{"head_dim": 128, "activation": "swiglu", "init_std_o": 0.0, "dataset": "wikipedia_en"}
MLP neurons of a small language model. Each row is named by its layer, matrix (gate and up: input weights; down: output weights) and neuron, and shows model dimensions 288-383. Each number is 128 + 24 x the weight over its row's rms, rounded and kept within 0 to 255. Numbers have three digits each. A neuron's up and down rows have the sign that makes its largest values positive.
After each neuron's rows, "fires on" lists the tokens most often at its 100 highest values on Wikipedia text that the model never trained on.

L4.gate369:153110154132083085107114171143134140126128161133144142133136124109136112150150096120117102122142134142149112141097068120149115215122162115149108142114128130125134115170130125120135141085120129159115118140137134131118146181104100125111142191116135097136107193152115166115123149107115111102
L4.up369:143130157134154088105095136121130171140120137083133125128126107129128080127152101168072139130083136141100113133140108127145106146142138127137091141152130132146129076141122101109113080114136126106112119140141118135115173113123097108134098121139151117101117151086155133131125142106125126132
L4.down369:143145158141149110177120142071109173133110151083136147151160115157139090137198118131152151161152120124115132120130106105116107150151160118155118155144127128133128168143156117144129150090144117163155110151074151165135152068066111127130143126118131137144109148111149125137142116111115117133
fires on: "==", "-", "'", "—", " [", " "

L2.gate118:163167187129186108147159148130137123117123135126141144100163121172102096163154098149144123125116141168074180132106139120144105144102107157099154082153132160115118142130139100129121099118145130127145114147109103118133102125158136141102100103108141108159146134085109109138150125107118131094
L2.up118:134161137155095081112140152125081093136146128096126165133124119150174081150134087156092127113121128139126145122124111107118118147109136119145119124133144153130114156155123128151119130105135118139157120129141135096163108107139154128092122156137150154153134123146110155152101082085126112161
L2.down118:109123126149094085086125158116157120160125113119152160116103122129129142174111112159092097119154094106127131109140134125127090123164130137152119128159121097132142142140165149155154130169168119101120130133138131119129188119157100179096158133122098146078114128158131125132125121143106082109
fires on: " /", " ", " made", " make", " U", " makes"

L4.gate446:166135164124170084132193140135104156149082140120147106123143203169133150141106054122111087126096152159117151103139140115069101190129138096124142119106101136128121119127139127119085167140131113147110119106137129118171115153183137156100167163156113149126127149132083072140144151136135167150
L4.up446:155171122140131147145127139136142120126101112085143093136154090150122147129077100121120148136139123095094140114116134112121138179099132120092135149114128150130097158172110111139161121106134134131150155101152135143145130127121144164133109185129167169094129079141104085118135142107109128147
L4.down446:160148140133130122166108139114150120106132116102163141154132136102175114137118116142118126109132114115169108152113118108137147169137067159138128135083151117136135121106136122148145111177135098077152161158086074135140115163143128095157096171089100100107114118111127130105152125123109126103
fires on: " in", " at", ",", " on"

L2.gate435:116086149153109152114132103112192108131100105152120104144147137108162125145129088115131100159162138155130123120113140152122140133125092112074086144140083157131132130067132125131115111173099164117136161167149115123147124121129136151155109152117128159170125154085157150119141139124097103095
L2.up435:121106118124101121142163173113131112126075097157137143148129133119125152130126099119120120114113155087108127132092136126129151149119116153118138167192110151117128086114101133104112097129103111128151150068126117148143121120132148128098159172115143096129095174106144117080131177140109122102
L2.down435:143083107157106136118108156120080154129138151165124139101165148071100123140120152082156125136125151080134123096102099137144153164153138083125130157101125108116145102140140160144122117132165112128122164098110145149134115099163087100125099125120136082134103141097121108046126120157117125123
fires on: "–", "E", "-", "F", " Championship"

L4.gate193:140106139171154123150115102100108127122108136120128135156107151137129077130092165163141113144133121145107165108139085122076115152142158123163122125107142163118115108157131126148122125132137099117137121128133123125159127117117074097071143144105144121108134160131129112108133096069113109127
L4.up193:132134142104127135096118161104138059111133118137086193097141164169167118131126143178128142136135092139125147138120091115125148119129114137116094126140122130158090109139114157119123107110133105142105136155138163116080148138105108106142106136106118093101160105121121181154114173129152137124
L4.down193:126127162095108107117131169144125118125145115137090144135165113145161148113157067103096174101126100122159133125136167121127178143067121112126150126144109067100134135141145132163156092097117116129114131143113131152100137162131171169137137108141130117154139118139115115136124148125163155126
fires on: "9", ":", "5"

L2.gate117:121113081115135127136106145129132109128112140115124150157129155144134163123133123098124136134108159115100133155142139141149130103091115157107125119131113141124146162142123076098095150136171094115106092122104134131097133161101098121103147123102105129173097122110134110166125165139178098111
L2.up117:075151144111051071124155107147097161116103105127154135137151124127149127102131141171115112123148107099133100107117107167139078111109144127100074102151102082162125167120114120129115149156142118158155140123099121120140079133121132162120145160065154103136104133095156151121181152096128127165
L2.down117:154107135142102119113108111129130147142102108162127124121093105103156120130180097131161130139159142122108113122096163109142157155150145125123108148138116125127150100121153174102134122137124144103130136134147126145137157125125156106121133094149119159127119142153132130098100120110101122112
fires on: " ", "m", "'"

L4.gate128:146093143150137107143105093125139143171120134115143169154127144168119114158143129118133165118103151151157167131140117116141135182119091127157175115122152130104122112120137122134161137080092119136115136181159135135146148108115127125189082112156179114090132151121112137142116167130081127157
L4.up128:164108107102137142156103154143169154121132137110134147083118157105116087150092124102149133117106124144122136106092156094142122178117103102121088103155115119140138117132124111154122130125095122108127143111133098150087099097178121110111124127150144136131155103108168045135168150143118109111
L4.down128:120172144103132077127105125126132127152136145138111127115154116166113108100094144138136183137148098101168154175197145157130057115119131160169121162148138144126130120154155130128140132114158145155135137136110118148157104146109137147136142136147121109116137149134134155127152111116148126126
fires on: " ", "2", "-", "0"

L4.gate27:155072150138123093099132095128099110122117175117114159176163169134115149113106092086066145125128098150112114098122130108157103162147110149157140093129155142109135142160118106142128121127155155120122113142097117140131155096171151137126137119092094149137074146139127091135108105127105134106
L4.up27:114142111122122108110125144113133155106120136112141135144153114161144100136141062132124121114090139146140083135135139139109165112130128148114093137128146113121160156109136064150172105122146149080142091127131123154123118131135106113106135136130147122091151103149158137018116127090139110141
L4.down27:133136082138126147134100079122135114163099131127141156150126141096112122157101133151172161102127112130107164132116130149085105091125127152105146103136125130156108154151129107138129123080123093152117111079094120115108163129120142109118136122166132097172127149102149126138188118121099126105
fires on: "'", " ", " his", " season"

L4.gate435:150116122103121135186199093142151144115130151122110131155141163148096137144131115097061076130174134148125141119114162081127177108113135096128150131134155087099122152149112134150115135113108104136124129113145124139123089152117137144134119101150095099156141116099145123072074142129128143084
L4.up435:136142087111186141122124125166124139120107168144138124182096156150100132098093107104096128137130121132095154100120177103131120101093157164094137131062149153132091148109094142127101113122091105085151147093144144159154142144122143140154093093159108143099071118152119106103129131079131127118
L4.down435:116119136140162137158130117150117152149131131147151118100133136106158099127130087122083103151121141138134110101082143119094109133147143143147151165151116118141159105162103132095164158153134156149128146118153103116128138171126062145116141080137106153123117146131109115150126094132119148106
fires on: "s", "d", "S", "t", "r"

L2.gate572:142143151102150123135146131135140123136130111118132152143117111162172086197134136139132089180147146139092147112091138107143125148095107078135149083123098147149156161126121151143106111117070149129144137090139130117148116141158157167150098121138136105151124175096120125118129133111173101095
L2.up572:135126152110118107137142139083129150105145169132100171128117108084126148154143119126125112104147135134146125138144123174142133121102125103090163130129128153162119133109157134130103144164120103147116140135134085084119089152125117120133144171124135125163146136117157138145134131133142109114
L2.down572:136076130153111144152148163126135132136139095148132126076123136110144143093161150132134129111137131134120169137165093146180168117127097072168125139123120116107144110102115123130112129198141145158184133131157127159111093141146094095097115133124144140166150122112138097124109204116142105121
fires on: "-", "–", " under", " J"

L2.gate611:123147139126146167148111116152119139110150157126103158114154128139155106118123120110148108150131136105100112145135160093114121128127176124150159095193155107127115123103131167150101151149107117120125127144099129162125086132135168130137119094144133104123127136107125121116098092099134146158
L2.up611:104113113121107137129165148145119157133082147143121138149140134126110120136158156142135115117099153127080163133102141116142126136154138144130162127111173128117164101153125100069148119129093132177119151111175157100111096123129148122079149165138121163112187126163115139081122131118096085145
L2.down611:132126161132153169141169099160081137120155175112134123116107149116129139082141140115099102133142166102159175146120136119127102135130153111094115110126165122146109115111096130108106155152070118105087108139130168178140153162157098145163130091114144117148134131107125126102148088106103117157
fires on: "'", "s", "’"

L2.gate158:175128106133129142112139115094117104119090127119088149147133114089111161116157150131109118116130181152095115125139079143117098124127108095124104144129100143098163143108143106125083119118141155133143120138103097144156112167114124134107111137112135106172095146131069107122160114130147140104
L2.up158:134131122109141098108168138127144127146122109160133109129151082121108130091125120138073129138120129149116114139137127185125150110110125152127107174122128124113129106163128124102127162153139171124136111104100103129085070165128144115159132106074101150149099133091090147172127139112150119123
L2.down158:136127114126146102135108134119092126120104084109183150087116131110134144109103098079145152114167150153137106170143152151108078141168144153127113140136095131128144118122173136168155125180142122104098098156162101112096128116132096151168139099111153081113127116146130141152099159132130132131
fires on: " ", ".", " for"

L4.gate520:173134165149162146132108162132111157108081163131127141123144189128176138135142116122144143183132165116121152126142160108114095158162138099138174087132095129128130166143096155143126117102133147157130148147150131101171115122134110157131154138129129067069115131124114124148136117156138111132
L4.up520:151189137165139088086123150124155118129106136108113137128114130120119128128123143115149164132117125127193128136146084124116115118138125118135122120163118092130111116101082135121164143123149141125143136090136114123140120143093155137133123149126168175121162130092128165097132196117135128167
L4.down520:075141125091128113153125154120093140104131112119138115116157141094107124142131134128115137088148130127128166113104092159105148127135149125134134143117141144145148129117100120104121104188148095135146120140066109138131116152165149080168145135128122161100134136090102114114127139131143115128
fires on: "-", ".", "–", "|"

L4.gate599:102134181129169096148103119117105143118113156156127095120159181145142109087148141121107148148136113167121121155125089102188186125041113113134166085169120127114104113157107086134137121086102163144137125143135078163132120162117147166110123093149112128141080140104102103157168097146159116107
L4.up599:171142160104160109077136140130156169151110114134126114154149101134096117143136149133154138130189137131139135135147140125136117121125135120142107089130131093122134110103142120088131129104122150166117125150124143120124076135120142103149100120142146089117113126095165123118120094157119131131
L4.down599:170129129146175130109114101119129126128129124126140114143120104137080117189135134145175127140149135100103119119127121095102123146179126137121135128139100105141155142117129134194102106084152116203142112125113141156113126158121151124144113130106119100129148087122155101133171130107161098105
fires on: ":", "-", " |"

L2.gate497:129141114146140072153127163179128101128113134111096142137106114128094172088142137095096105129102144105080141157152190131128075149134156125086137099098131129128125135089136146100118107118131111125130123125128151167118102151123128106103120091141144113103142119100093144160149179168164115137
L2.up497:100145151133137110113106143090110123147107186107111115077124138137136095116110115069103121098084078132126106128097138113107053096115135141113101146118124086140152129135161133168138076123141123113123127109117071117121150166119135128129144103126182147119138098118131125178124111125150124128
L2.down497:141105142137107133107145124118102144128138142124105133162130115108139104148134099148175106129120110117128132070110090078127166171124169124124120101153117144103153120121102120129115104131103137167119118125122159111110155146115127156141122151131148109133139142153137129147108125118121138096
fires on: " ", " T", " J", " Whit"

L4.gate3:133117177143154100109133137134131143136076136104157108149124122119124082110169131126151109118120112155101130130143099098172073134119120133133093121138115092121126158129160130137107114115134140143129114119129132138175161146129126141135170102165156128117111127117124127110093157123116149135
L4.up3:151167162171151105061153109090116130092130099138186104140108115100127073135111145145096134142133078159120156092149124112149145142130111174137116095097093054133150126129148125150183140129102182196118143121102118118118114135135100133127112097132123092067119137115160105177114108105131116111
L4.down3:086109145156159148065095117100121084139140098118135107144113114138125084158127152123143141073133141089125114126127139119121125141102141147117131142100113106168113159158144113164127148180149130151134156129140188104116097125121137097150107126162117111162124122115116133150125143137140188088
fires on: " and", ",", "_{", "-"

L4.gate34:132121167085103139139115125110125106110121114118110157136151087131126132117148111111127111142114158185111130134120164125168110150149153127088154094141124102142100167126117136110127131125128101121137099112122109159137165129128110114096152135139138110113086122179101108125140129106143117100
L4.up34:112147133132090145107132116184130107087129089105106115193170103126135104108095144154173143154095150145105100137147123132135156119119112149111120095103148110119150146106150148110140171152137075111107121141131130122146079133101136129179156120134105118125113101125122124126091131129152102128
L4.down34:153107112123110152102142158137144137097107104123158114178171131148141142133082171151137146132092120088196082178144103110082171135124100144123142131149170136112118137127123124088105171158133151091128146134156130157126116148153136089146119113097093154164141113082137144153161152149141107163
fires on: "-", "il"

L4.gate367:080126170131161087110150156149119153136106130101120098100133156160140164105131104101160089084108111130093134135112097125124133094100147099120126090127135063122119125124147155131136131119137137153125125097123122200135159155128100136106158145098107111129114113121121117091111137146110129138
L4.up367:173116104129155136080112140115158109108127124135119121126135095111134103097115143141109092141151103105103120121123105142144127132124070163157097125113087133102144143130105095133110171163107184126134108140155139122096117119110126153134120078134162111140110156089096138124130134143129149134
L4.down367:120120160139113111100101135129160126148114140155101127168127143156099099153167107146103135136156148109127108125129117114089136128136085148168140092127134164139093145113107107122121094164089137119117123150090105129071142168122123158102126122136149107087149132151125141120143154107135160112
fires on: " ", "-"

L4.gate432:135123134156127125117140097133123122168085112127129149124136110097150119161139119134130155148103145142089126128168147119132093157153111108095144080132113125155167120174160126096115115116138148157135115156091142140181163145113125147155176151133148117090158096133122111104122117092129127097
L4.up432:113110115140097115113155134134111126074125132142136149124169124118223133133144116102150127130117098110114161112127103105135156094179150119106162160124120102130134118110121148165117141141135131149108180122136157135158163167099116098121114148118120111115131104113154159136102121132111137118
L4.down432:155138136119104157157150108115111118091120123125145154149144121105142149109176127126115129129089113079086159144140102153171129117106131138098155108079125097128132154126102111137172127135123138172099124112104141130115156100127120105100105107100120109120164073142101104147117115127138177087
fires on: " and", ",", " or"

L2.gate255:146135158126137120133106168174118142134084167125086092124138149112117129101141108094164126158168145114150101145136129121106127168134107098153144080141169174127152118136113143169109172132099115118149114124116122139152140128128115127107123145158155136143101115109072134134093151129092087111
L2.up255:145075107141136186132089131112151152130115136131186143116119166095177142127123150149112110164111152135119139137107125134107120114133146121131151117098136154089184129153103134134122128154172138175099159126159147082160092119126160118126119123111136145117117122140152165136100142122113138141
L2.down255:105133148140120145159188159096152185091117091132112116127117125170130137165110155102103127123155102142091150125130092127108137082198145141134156122115143152124152149116102135131148164151115129143117128180112103112102088147112121148144150081139124154142105136152091151107116135123145147123
fires on: "-", "–", "'"

L4.gate264:129127158154122175128132085151122116132130137126133160124149150116154105129128111135162136136086109143086169147124154087129143179098142133099148133149093137135160120103141130133159098126133104093130114160137108171177153131148095123124155105107089107092118124120129098171162143121122117146
L4.up264:111116121169144155072134111103123078120127121108115136120155161102119141105167095118163141128132114134135124092126116137129109135130115109160152141073139143126132162104123159093109098128124116156126136110150170110135154155128076074151130176092125130097132150119096141125160187113143141120
L4.down264:116137124181092118066154124108141106105181118167150135164141107064119147131154160171136156159126137165100148096119080131136141112098132103107148093088123098148132137137128122135137130207170128206123118097111109134112108136130144111120080146124111101116136175105120127145112200113093137083
fires on: " and", " or", ",", "-"

L2.gate282:152144104109111081112145136140112107114150183166127110129138089167088165183151123173171138187152148113131124128170106079123148117153131112140143121119109151147158121146129126135103118137111148084179113139110110144088140146129104142126147123170126161128167095148110117107103126149120133137
L2.up282:130174107092154118102119087125142133091119136081148199145136166118101122138119191144126105179139107133134167127128128099107147116095092119134154139195118137144134116143135144138143152139155084125166092135088149159090121126134112128068125122111153115138124107122152117106153109101115146166
L2.down282:090138112091137098097118138138117098119120170124133138100140150123167143144131111157132144143158147125135122133089123137131137132125124151111131097138137140109109163146144122100141169047146129114126094139121096145123104112104148148086141126140153130141114114116158136113126158124146176134
fires on: " that", " born", " whether"

L2.gate76:148121149114143132203109109153148139139120114135153117111129133118124076152125119149125113130135167158131170108113148135115091140124130127142158120125095134103187112112122118115087093128104162149158113111122107125128123119141116094114118132090144120141104144085145099172105106123136093112
L2.up76:155105123128143100158161143091083142131136124111122131105132126128165163112114080184114139098120135118138117077150161163123135122100104126116131131141158146139097085113164119141124094122130101072145143111150133118137155080131140145119087119112170120142157110144137137175135147102135107147
L2.down76:110172093080180100100173162128096111109158167125082173131173112121134131155141107145131158153137111133136117102119160124090110126138155132135143151134176133135087133111175130139134155078135126115130129148124139144168144103120176135121126126143163112099154127167139126109146144176101113125
fires on: " "

L4.gate671:137091158074156118113145160188114107111168165112121146129121158200116150160125121122093083109104143079136129130148121107131146126109141084096107120095150142084149136157158193130110082142112094137163140140134120106129121146113182131112125133107136143139079149169120140157086082128116083157
L4.up671:140110132149145143114083119137105141103105135116166123134114191119136080087110128159133139140117174121138142101119125113117158098134119109114095132076122152133161132136128135121130135110137145127138128160147132163091111146140118161119143120143153115114145122123134142083148097167128119124
L4.down671:095107143112145168129147083124126109123133114138099122098138146123093088155147151119155156110150134096115104125155098125071128136133174160156118070132139134124103124127107116097082135079099122131107147111166148167112133120147079147138130177114108166100122127115103120137129160100190129076
fires on: " end", "th", " time", "s", "pop", "ent"

L4.gate17:103111104115154182158084093085071116159123153137117128153060120141136151139117150109153146154085140133063124130158129133165119174099124117112144119112127135096142124092109091101084115121143121083135141123150149146125152116103105130139123140095111124125099128145139117111119105127112082146
L4.up17:109090135089136121090158111104133131128169120104101108156130124147146144125175153135145092116146114075114108067115117111107156189126127094094123144121163066099113131186131156127124111104124102121131150124118138119154125105133138099118117166105154128123095139127134109138097150108136130128
L4.down17:140135164101126118106126128138111122075140165115101142130121121136156133136119123148130152137088127117116137113124140126117119145110151080103110144138136090082158117098150119164135099156151180150153136126094115182150150115146147149117157107105085070095142129135152140127079132143151106138
fires on: " and", ",", "&"

L4.gate359:095166138095142144110105198113103109141136160101130131102123134151105129149097117121094115171132169136091120137138152124124113130171113163109202079143130105141121140151148099108147139097162089088136122136152142108132085141089130135122106128137102187131097105120119110145096122148127185172
L4.up359:103141167096138130169130174136127109144120165145139098153156164136104140145122113136118138113155125103140156130123152075140121119142121138093123065119145129127110098073177096191119140109140108157154110155148152148120120174122126153168173109114155146134148107111107110132158115148130132109
L4.down359:163161112108092110080102128110134123114116099140132166117079110128130150134125147162151100197125184121140128120085160157146130131102124128092139187125111115135150086151118106089183132127104093164102132092159080130122142148124135102112135127185146126167101152156134131111136109129133110087
fires on: " "

L4.gate327:120121137104157121152161140113085164125137125162097109144084117112133119154109109154132126152174095089149115137107133122140153142169157139150136113104110102132145129109169136155106069097144141153137124094167146109096135135090153108087112105129150087131120199111129134124110105111085086131
L4.up327:103122105122126143158133140114126114120168117151118111116102121105186080148114106110123189128110116116130144145126103126139131135155157106135129152135073125156129103112132135055126129119091123132137173119150138113146110136078148122126116143118127109102126179098156187118122108139142118122
L4.down327:120164108147158111151167150138122129134105119120175132158120126127164122155153132100135160113106132141116131124109161101092098149116155183115076178093091110149124125132194127118174131193142103157096104081109132129139137136111102119111125121100118112097153145118123136151119168108133130162
fires on: "–", "-", " |", " ", " Win"

L4.gate340:122112193094128145108088116167146147145125173120163103112092147128086116105161081070094104127132143171154133124188123132115084149141161123132118115102110154138134095110119127171078100110107132145147123085149140167126137129122116141152118168121128142126165159098110141093132093115124121129
L4.up340:145091136115140157143108111111156162184060122143157118118096142120128106155123118149104068139145131201157088117138087115117158127136139138098152133120093131127125095149126130136140180144160143145128102109127106098102132125178151116121091144125111158137174152108091141152124141118146121123
L4.down340:109089120105139188150126108107147134170116128128104097141120104093163084135125159170149146125106140147159119097168144134115169183145169085152121105113122145145106114101158116146115140183156189143131142129143118085116112132124142135091133144135082071110135122086125160086116095103141133150
fires on: "'", "’"

L4.gate506:131133140114167107154194174169125131117125161117078149132149114144088092126146115150144121174099151135113163136159108080165124145116131129134153118140102141131143124116118152155122140101122123140150100122129172151139149120121132142155124170137154150152124132113088160148135133147116107130
L4.up506:098109125126148108120190163146138141126094148102113162106169115135115090152145137141142148116085110100095124112160140111140131129140120128127103111144154122135089138116143159130118150111167133109114119115137153113150156106130146143117124127134103171138175100092100125129120153135150110128
L4.down506:091111130155117133101132137126130142144117145135132110134130134148145089135106133133160172110087107115137135119124112175149136122113135157137157117129145126122138146157126144144092131173148129144140125138125125129159112124123112114134125147114126101150120138083106127153124177164126145134
fires on: " —", "-", " -", " up"

L2.gate321:155127147092110124118145144124129106056156145114107138119174113130114131112126095153188134121098144147100190127141138178132148139104106140145118166103148103167159103149118116108120157119112094083155105147138112091120148167168142100157128107103127110166123149079141134120108107152139131091
L2.up321:140179130118126120118123137106107133111120116131148141126150155116114140157105162121115124110115115136151122173134162142115182151080128101113128118149128091103126111154134154120155177116136161093129108128096127126092135162108121121169133143115105130112124183151097097134076143118101130138
L2.down321:161167101110122130124135084126107119107120128126141142134159132138153080156136084124151139154150112125127172124151112150132133115121147139107150157117139110145138127142137129127115174102100141075127106161170097112114141119122157175121083139099122136145116154115104152136094168128146109103
fires on: " Republican", " born", " Democratic", " fight", "weight", "="

L2.gate624:115134141146119138084153141087143143111141121128150171123179145102125085139117116102142107106116127159105141108162094125108158132124127143126138147119147122091161139101152119157123147133131152142129121134160105168115157134133129123118108107128103111121142120169137148138088173109105128158
L2.up624:119110126136123118156134145139112139121120163129158124124146141132122109115104113124131112089116122144109159116115139138102115088096119130132159081127131107102137141125154146094134153133150129169142101170088176106104107126095135157121170075173133138102123129135118163120134153101119110148
L2.down624:151104130128164095142107168120104125119118115105145126152125109050100141109127128118137100142153108144112114150135099102112153128145132118141049100099132164159082104060091121145118109145119100163098092134097149177113126161142112117123150128120150117155169075065095115070150128138113105112
fires on: "'", "’"

L4.gate299:146148141119158137115144113148154156134160154120140154074153131135131104152111130064119120137134158108130175122116094124133105096107124154140114134113135127094146157155156136131110074096120121098173114116123138154200108098118163174087154118124160119106127131126086134112120144114145116135
L4.up299:164110111152077111151139143145116103140161110120148144105153153139088164108119132128134111160128116100119115092163141149113122108171178117130089170135142155159122134177111131140132083127119087124142160145115171141156128159130121105129107154119127139162154124156085112136121088162114142124
L4.down299:154135143130077118152118123116156111165153110194148151128159147093112142113130193146123134179156153137109128106112131156168179106147139143135131116152174120122171118112132177099080139167100141128125135110120109120112113136126122150136128151116134128176103128128151154135126131108165111121
fires on: ")", ",", " and", "—", "),", ")$"

L4.gate545:108136134115148133145153096135116091133091138092141118139180144109128156160126095174101121122128185133133116146174108132128141164130132157115158120157132170157097109148123152133151145113179114115145146113115130139166137193135155102133166121130123112117120131113149146108103101140109083094
L4.up545:094105146139143143115176089138106090133114126114104115125115138151144157156105158135126138161085117125104138111086115102142128142113100088135151114121149122161096101136093131108138141127105151154147120129126137159158133130121123110184148123118128145065144104143111131146118153124128191113
L4.down545:168098126144145106097106131160106152117133153146142141083120093110176123132149118098107126156113151100139101083119116122133173184113128146129157123154119095171118107137105093120124124182152146162139168087127131126146118127119062122120099087112112122119163128129112142129109109146145142104
fires on: ",", " and", " over", "1", " than", " /"

L2.gate190:100125142096132140113155114145135134117151160119156145133132148154079105157107124124106155183138144149133127112139146105182162145119137139124150133158100132124100130193153172104111093115095122095133132148100125119116152150145103141137173116136173143136158132113134113117087137126090120114
L2.up190:144165082105133138118112152175137117148107136154139180130138152126093118093081158138095129131127131122122115103094148171144128121125156118169131134103158151129118071101096175138103101123111126124130159120153124109085094116106102137102131097142117118129150146099119108120127152094087135127
L2.down190:127075117089146115105127154120161103137119125143134143151181127158142136162092139116147105132139121109096122124141098132104141125141144116089135116115124134075122098113142152104144101029103158135100120106128144105144128148114116122122136083156183147114127109078143129128110128121119225136
fires on: " that", " said"

L2.gate451:146181157094132113098109149165116115140138132137131095178170141126152191158123095121093105134114116130139105116121108117135152153155154123131113136121097200144114142118149155158146140123122156137123103119113086156167142167160148118115141136128123127123105129153144096079122112121168120152
L2.up451:097130111094102140138157158130075104131107115075131107137110131143137143183092102118103083113125131125126094071111156120108122121184174095132127152128113119162133105122145128176172158094123134133145152152127116166135103155152152123142148115102115159079148122124148131124165126114112131167
L2.down451:115108119097135132109120134147150145133115109107127118146099155131105088174162164129081099111131155122146121127110155111109142139117066112140122162142132140095109141144125145157147125071132100141148123167122095131155119133117144156113123128125103132111153118098112148135138166103132121174
fires on: " in", ",", " Field", " |"

L4.gate475:112127132071108101151089083148131175115139181149199123131133104174090104169137163081174145148087153150127147137114127120121088151150135086088111106132099137132101124158139148104128092138167112097170139129116109145155111118126163086131093136145153140142128150109100189120111117141127134122
L4.up475:086146138138127118172142111110130104136088139131122082120144150109146162134158132137089128129100124110147102161141152149121090175109110141116175068156133133091124135123172124087088123107150102141110107130107141129166112114122121118150125125140126137112114129160090143118141134121089143125
L4.down475:100112142141147136125125135141122075116115136115108087113150123127168099086141139135109140126116155119120112148154154117125182114141150123139078109123137086138126087131129126095149127105153134093088138141117128126133179129142128111120157148094140121116140145087119118100085149159163144137
fires on: "'", " and"

L2.gate52:135129146133140151140145109125135110060108151094124106119131146148120125099133104123156089187121152084159114142141114118118142143113129130107125150111134108115129119166162180127096158141108101100143088119140132174130171167141126137126188142105168132146140128121114153103102136120083144083
L2.up52:189109112159178139105119126079113115085112099090114122113109128138102085130135146119146119124120146144133134121155077131116112130125124067122106139148087120153127099153119131130092173145142154121100129140140136146079121188135155117144110132125126145088142096173128129117135151114107126106
L2.down52:165114090127147119127088187132134110110138122089103109120079138114127097105119137156127163105150090140118114161110152132117145136143162125100159128156126123074154100141110070139105119186153133141112174141094159125107073156124170142150075096169124068125127116126134102136159132133118149127
fires on: "6", "7", "5", "8", "9"

L2.gate144:149100141127089107145080121163112124134123126118138137115120114139113132165115101151121169127113105161134146145165117114112089177118149165144144109172140155119136142134169153132130137132156145098191113121142053127136104104147117144149128108112133134139094115081101130141109157112139141137
L2.up144:108134156201146134129133072096137160167105113135162124138126161157125128145095120107142112089088128149127155127149156118094152138186088094150149070176132122115126123153140138148119163155143130142159157105164147108135157112139123139110132102103143099117149125113091136114115110147134115129
L2.down144:087134128123142146129164135092169125133108096154114146084095165141101113122156130144127160160126162149161131091136123140141126120112150141152137183122084118123136174125107099111177152070079162116172126154128126119092076150113116163144105153132094122133139119140140149124146101113108129133
fires on: "8", "9", "0", ","

L2.gate330:127118082158151166098111094151159116126100118130116113129159176104117114133155149145149103148121149157137131103126071123079161124107134159132107148161142125125142104150113107115137126124109101103122092160126138126099130130108099140124142126120154145121147144103100077143128115117137128108
L2.up330:143121068137155124080118127136095108120114202143114154120131145116127091125155169132133142155148132138111151147162108132096154116095119142153158115160129157105130116166090157097114125138114120123117072142090098135119100150100138132092124094102114179117132127137107127077103116109118123075
L2.down330:130117122107102127156152106110134127132157090122155124111121116155154128105097160124116103073106116144119105123131194146156102181136113119121123144096098123113139118089146123150148124110097144130177194134140166107139161137169129091147143133135138118125102158108127158147142103150162103151
fires on: "8", "3", "6", "5", " Thomas", "7"

L4.gate12:112124178106131128113131125137114142157162115135111117138193071146125142126162136125156094121144136104141139123130092138153114100100162077113149095178121154101099126132130106113136104140151140149164140137112153124135130164149152117089166145164112117123126152092105080134170100120139116132
L4.up12:130078136102130172097147142139150130166154163099144110122165109136134076102105143112130122149153128161112148107119127140097122128167132129138120116126157141077141098126115104175093106101150098132141147170167112133150091144138114129102127127125135066191106158146134122140116117141116170161
L4.down12:161114136158126134138125085121190147127121108094150099108148111148103100106168111151142131078151121105112110134159175098129111105105102120133115160145127082150105141149149110134157136112130145125124147155084151110093167148184148114124148105135150114131122103132130122120123129131127133143
fires on: " G", "-", " S", "."